config = dict(
    rope_fraction=1.0,
    qk_norm=False,
    init_std_o=0.00477,
    decay_fraction=1.0,
)
MLP neurons of a small language model. Each row is named by its layer, matrix (down: output weights) and neuron, and shows model dimensions 528-623. Each number is 500 + 40 x the weight over its row's rms, rounded and kept within 0 to 999. Numbers have three digits each. A neuron's up and down rows have the sign that makes its largest values positive.
After each neuron's rows, "fires before" lists the tokens most often just after its 100 highest values on Wikipedia text that the model never trained on.

L4.down1380:530458454485549425510499492458551477453502526490453549562518581515518524556491543444535566494426542479458482523579529511459530425451501470496600454459497464479492486491517530450499518552525500523555541518472462483504440496511547481567533531492532502560528492479425548455484509510540467507
fires before: ",", ".", " and", " in"

L4.down590:429556585545499534452519500444444453489512489536484529474420491506506574532564496514497451580569518518443438551502488539495481571485472471507462536538450483524509475508509465487479473485512491542426522511478441497460503498426492523499468546491521522493476459530514533497549524528484506527
fires before: "6", "2", "7", "8", "5", "4"

L4.down1058:481451562458518628491474512543486450482519489462455491474464511467515464458462563519593522462501504490489486469472534551513504495571488493549537499420510503473552449505596529473539508491516534481455480446462428588523559476562501508515497542531493463445516526454458583538510529492528498514
fires before: "5", "0", "6"

L4.down245:410526495562486506492545530514505482475459523445500504532535513567487497565475575532458482534534458474514529535434448491435468510535542493470520481494476455482457547548540476457450417573484473469502498465500547528508505475509471516563512437537476502513527576464509492524535502486486470550
fires before: " |", ";", "."

L4.down1111:524450534475502443622521442547484460524474495489499529432539454555479432497444487463511449439452471488523488496505490486544518512467476542511479548572549532432521504429557451535584448416537487448563457535480441512509539604421492442514493541452446519486512539475497494503574477565549475532
fires before: ",", " he"

L4.down1129:449505530516440496470503491480629495460521523490500430495587457546532515491461456576466461546516576522570572484482522460500497488433473539494450535470517400571464537491519588515519500602493513524527466515531463468484509462464513455550489501513531510451523546524534524472515490429498542455
fires before: "0", ")", "nd", "rd"

L4.down1432:481503557503527470435521461462530463477579492541462490515511529485530506404476549486508458460539462522467499514506450474435476519456495509499488574390451458545575500464520507541499522533499504452533462438455497503507476517565470551446540514455574433527508422505504514483475518395517520512
fires before: "6", "5", "7"

L4.down549:540553529517495453496467532441408492493451478547551476501397572530518484441457479457557527494506495500475516469548461523471386519487417471494477620384510525554480515445522516480497438527484497462514484531555500513496410555529546493504438538536476561520561444588541476477485509550470494584
fires before: ".", "0", "1", "2", "6"

L4.down518:469483508516513503590533486560531509429491428467549459538482530481506482531546522534454472566422525489487531489500471574501605531495463490521539509531522463361498551528473502478437555449535536524491424503500512522498561557594513492535544495427472545510515542502471517475484470452475481493
fires before: " ", "9", " an", " born", " a", " mi"

L4.down1290:518489494462499531499513453465453548427498583544506489474515515546526500492496533470508516453511528493493523524489429534487437420521481497427579527458482477508458430474530491504487500446519481525459496508499514457462483552527492528479512450545528580516531488528495465569534466484550475560
fires before: "0"

L4.down66:596520529440568583502434514422564509521439467501468465510507531444481479488449518448430539480485496474570481503521517445541510549561473408496458482459570448499498473591551572531513488459501522483497433477515457576513486495445483496496470542502471503540438546520503517462482547499472555518
fires before: ",", ".", " and", " with"

L4.down56:498485513387503549496534416498528416472511431436555561461462449401473508478571513476484501454589565593581569515554578522517539582450550510464549402536489465536450503524473506436405507470459505505532484487538464515468551475535529513509510499496522395444480511508468529447540527528469488540
fires before: "0", "1", "2"

L4.down1302:465551504513454519507485449414566461467475457508489432545468499429446517495473533515452511437463425453632487507483501448478521487542526408582482461458479519518496452455489428486433549567562561429430544542528529573555436453526458550557516473481486578518462516456483484480515485458481525545
fires before: ",", ".", " |", " in"

L4.down65:465537514481464504444480434522585478374480482484484544539504488465532516600466561461480438529462521516483559508491530522411469473528502490506489486507519538535528437539495464411487498530536486463459554477513470466455468509529524448520529488515491552475477514621499456506528492516510576591
fires before: "0"

L4.down439:524507508516477483460452550558473531456417513433489491500474475516490498471475524481482483503478437502511480528475427465521457551544473509548492508534482513478491536464511487473472507512507460576518508429482525497392452478512484539573520627456512505522512506457456431538472420503567490516
fires before: "9", "4"

L4.down970:524516563550539508505514484439440478488521501479517508540416460451538501467473512470517555479483483451486490545469505484457526502525614436522422494515511515530457497499437561473452444455468473474478478547544449465489548473445500473537420486494477470529536554542560544421530566530484495496
fires before: "2", "3", "1", "4", "6", "5"

L4.down456:505469541483481471499457473547488573505531496516480494512542531513517432543526503446517559527529568494481543474528534511546514544581457469474518424594464495516512459525488541526511501530509462419438536513423488533494478500499460543508440563498555539541529513481547494470529473505557438471
fires before: " ", " in", " on", ","

L4.down352:534499501480420529501535510525524532517532465498486521498519515498534481551451528503482549529494510623428452471499531423485528469504523479553587468566519547489434525552560458562519504500487481498489532465571538493492577433546464430543512501482479561509526457553545459439514537455567465528
fires before: " |", ")", "."

L4.down1089:485498496521540581507516478529427548516464480521505464540543549509519472426461537536498507454444543582550538499450471521506538446557504550531504531492519518487539543560499480507546512561396488452455500527472468415450520490502493507512549523489549442523556501521450481544518477543496492443
fires before: "3", "2", "4", "5"

L4.down1259:548522452461521517469475509501400478513512479530471482458479521438517499501566531514533552515454481518544482504478483513439515474458508521548522529503593520467414513546572529549516478526490453486515479491465546542488499442414482435481500515482440490488607539482537486512491547543549518515
fires before: ",", " of", " and", ":", "."

L4.down873:480471471499534452532517474504470494466515488505510472448574457542534564659521534524532488468499518450518517466509549511471484510551412501543475506472479464504386544506420509533484523549504454497453556456461469538451432485519512441508521516545511513436489453427522452524519429444524496521
fires before: "0", "1", " |"

L4.down1207:442528486503494370491477508469545472566470518464502521502588477493504508468496465474525530499468559554480516477476510513491548506578490465558575497472499439499476473509493475541479544485465480492513504547508502468444567487499515474497475489476501485506504483498553481501520453529453513446
fires before: " |", "1", "2", "9", " "

L4.down870:501461574553451462556484541582506527482522486469557464550510520529487516501479526503526496464534444458486476483532525488491544485480463536477519553440466454520557575476497519431487453459481531471475529571478564509473488501522571590524350478555533487474516474483520482405485515445443485514
fires before: "3", "4", "5", "2", "7", " "

L4.down666:421482491526522503457495505504467503499552531494546462559542455416464521405518440473570496510504434516455550547472517551503521491493532525490501473509507545463522475492455478489463465427469532502504429514451473486531472531464524469469521456572434439512493491553523525467504617527516515497
fires before: "2", "3", "1"

L4.down427:484498510542487519529567505542555467439534504520506563504521461505539479566475458454497529526488450526517531550476422580495505482485486484476509478522469523451439549456503452534493483554564486507515457429548498531492514527476459520530522464529465494478533495474554475480472528578484481522
fires before: "s", "re"

L4.down556:528479493526586442437534501479512470509468522540532446474480481535468464496411532522477520469494529455511491532495530511502445506513541488503511496472433448483622520455545548507425516404531511468531460496529537552503445505490462495442516487531558474475541508471486525543510489421470490547
fires before: "7", "8", "6"

L4.down1376:533545501461476439526494466489546488453528486546475500471464517530525423574572513447510525518510469446478492491559471563456537521481488541518474555453538444593506565485480439506509532526544499478524479485597562470488472589545458498533493466465522509459533586485467498520518487560496476509
fires before: " |", ".", ",", ")", " in", ";"

L4.down305:519499537409497526496496555441505526449452543478554496544509511512481477491534538486571542512493496521452588465520459490470526504492530483490525523479504475524582581484544406496527495462498494513511519526507511508465511498494499495472521554543545517494541451473499475476537564522505496490
fires before: "2", " as", "3", "8", " to"

L4.down1477:510511425440524500516482486510435555554546520507517440435530537516506455447508462439590540464465472501498509490505532580495506580524444561506495470473495485526558565444497527469482526479512561517427430527465532412423516530541408478510526463461564513499516485474553486436529458535477489542
fires before: ",", " (", ".", " in", " and"

L4.down1330:522516540419483450448576444541498462473502422463577463460482513478477515433478427484456549494544519554526518535501534517568477524572541455515522498521490523529538488474512438470511524449525455451524477568440494424539499485523511441507531445475456454511512497548588543498493486538510447476
fires before: "2", "ide"

L4.down737:538461498468435510506563500464558524470448471524516479481484417418595516472507432467484488478513439471520450521525509509495491435513560524521484467515455487472511486446483473542504429466486562545480601453516473495472441508461430401489537498448468586417530481530546484437501493482485434525
fires before: ".", ":", " ", " |"

L4.down1054:448492521467485515495516529393552505461461505467559545543523515538499501476492486525586523503515417514525494524442528525458511512477468465556512506577514445463480437476580553444452496514487509530572500481449441532546543546493472477435471492554538588510528530536468463476526500548505443473
fires before: "2", "3", "4"

L4.down1339:469503509496513495551430524520418492471426530498501434521546385482546502496567541510494503540442461508507446509514490544456492438576549493524522518479528442521427494481457475469515507431447499481465465528566573556430489479545520456552448464537521475550487488502451479466454464463476474446
fires before: " |"

L4.down322:521536597449470481524475482544420479533516511486540445537543467577505491575418559543466458468509505515438457561511544514413500511533489541461413578478487517517531472513508494506442556488517508440458562598562504512471576465513379590483510535501477537523512452466464468443495555498469535517
fires before: "|", "\n", "s"

L4.down167:517605535534524563482481426502557475389522531499423593499437549588464363488458572499528530451548496515505474479492529477509487540560551474453484550467579488469465472512534459491503476453552478475476541513484522487460533407528511574466523554525508474408534516513540562526466512457488482506
fires before: "0", "5"

L4.down791:552493524437437472482491471445539472543470579531549486566496527488526441481514428516467503511467510489462476439507526501545530489515439561511543544482486459534445509552444519498480538468510466478511452476394429521450548499552463500499554461540435437446466505459539461574473467516547494564
fires before: " ", " of", " |", ","

L4.down1379:452519530486446460467602488522548509500485531498506537447522513462527516485590460397473541478600468525482517521485500527423423456429518487465452442587468494475547572504536527481448499489497539546545552559509546498518485496476467470554510424481465487530539570495525417486469467537472487511
fires before: "1", "2", "3"

L4.down1332:517474574461489545461488477477506525446485521489512520496581446516544541575533546423472464531479455462489537494491507534528432498535492503510433513524512490559502552468537541517463467564472492486537572481540548496427463500583487558548554483449524465486556551501483493562498484523459545512
fires before: "0", "1", "\n", " the", "9"

L4.down1113:513536517544482446497363490565566431447548480463430473452512499527525510561540500468510515475467488533471501491509475428554495482575459463510458460455499501534520448450478473516529506497561457529478484473537486514412438497524485517463458453600480497489499517497520425507504575460487517478
fires before: "1", "5", "2"

L4.down1493:486538508533526440502497508467502505536548501483467488497390464572518522577502532437483494568520572542499544548433428465504500500544421577525468429464489469526478477456469523472472489512467499577501478540470597415441488452490457557462569494531512472454539497539486469469488538490465526525
fires before: " ", "9", "as", "0", " |"

L4.down5:450495524485467476445472479525477460531465507504494508510487491522540519513541495500562529525461567492578466543545433495498493433512475393498519526445470526505541480506474492475492460527531526544439453455508560493476466474498478528548455448547445534464453528498450450504503499488521493490
fires before: "|", "s"

L4.down1303:486422508489529506559548527532530539522438506492493546554506543528506512452534542530461491509536474484513483497553539531447566511526508514502493514508522498484575548548527480458492457509535530481508519424471523451495474462549529529592545510449503515483455496470453463492490541477485476546
fires before: "9", "8"

L4.down905:510501513503439438574530534507561477550472580518474502507498565473539521507484553515467452461529495545488496501480445480530454489475488547535499504426520468553443560458509457560539492560466467492453527568499574540489477491510500552481545453545548498523458498502512482539456478466523516444
fires before: "1", "0", "2", "4", "6"

L4.down131:524552526473515481520491451458502470549538476505492484521454475519426526509545458531533478558524526469488473513470552444505571451493477543511463447522543551479476444444522437557543527474530585502448499545463494497485520566562501539624411511465456529528500447589547490456428489504561475491
fires before: ".", ",", " and"

L4.down81:487511498482465548464475513493517531526522501426577494520517496559482519458477511467570477502459451454477450527499508534498606490430493540562528464392519430554546467492512421461452444543474520484481456507546534534498515492489440543430498507491540499492485475513533425480487502553437500474
fires before: "2", "1"

L4.down121:491432548480500520506562589515379491537439542521534501415492468512466456423511457509495442515453436508509532482442471546571499519467485530559514527544495575440507468467517500511545507510519440509542479494497495531508536492399487504471490524553501512487549514509561490523452556568543559515
fires before: ",", " he", " the"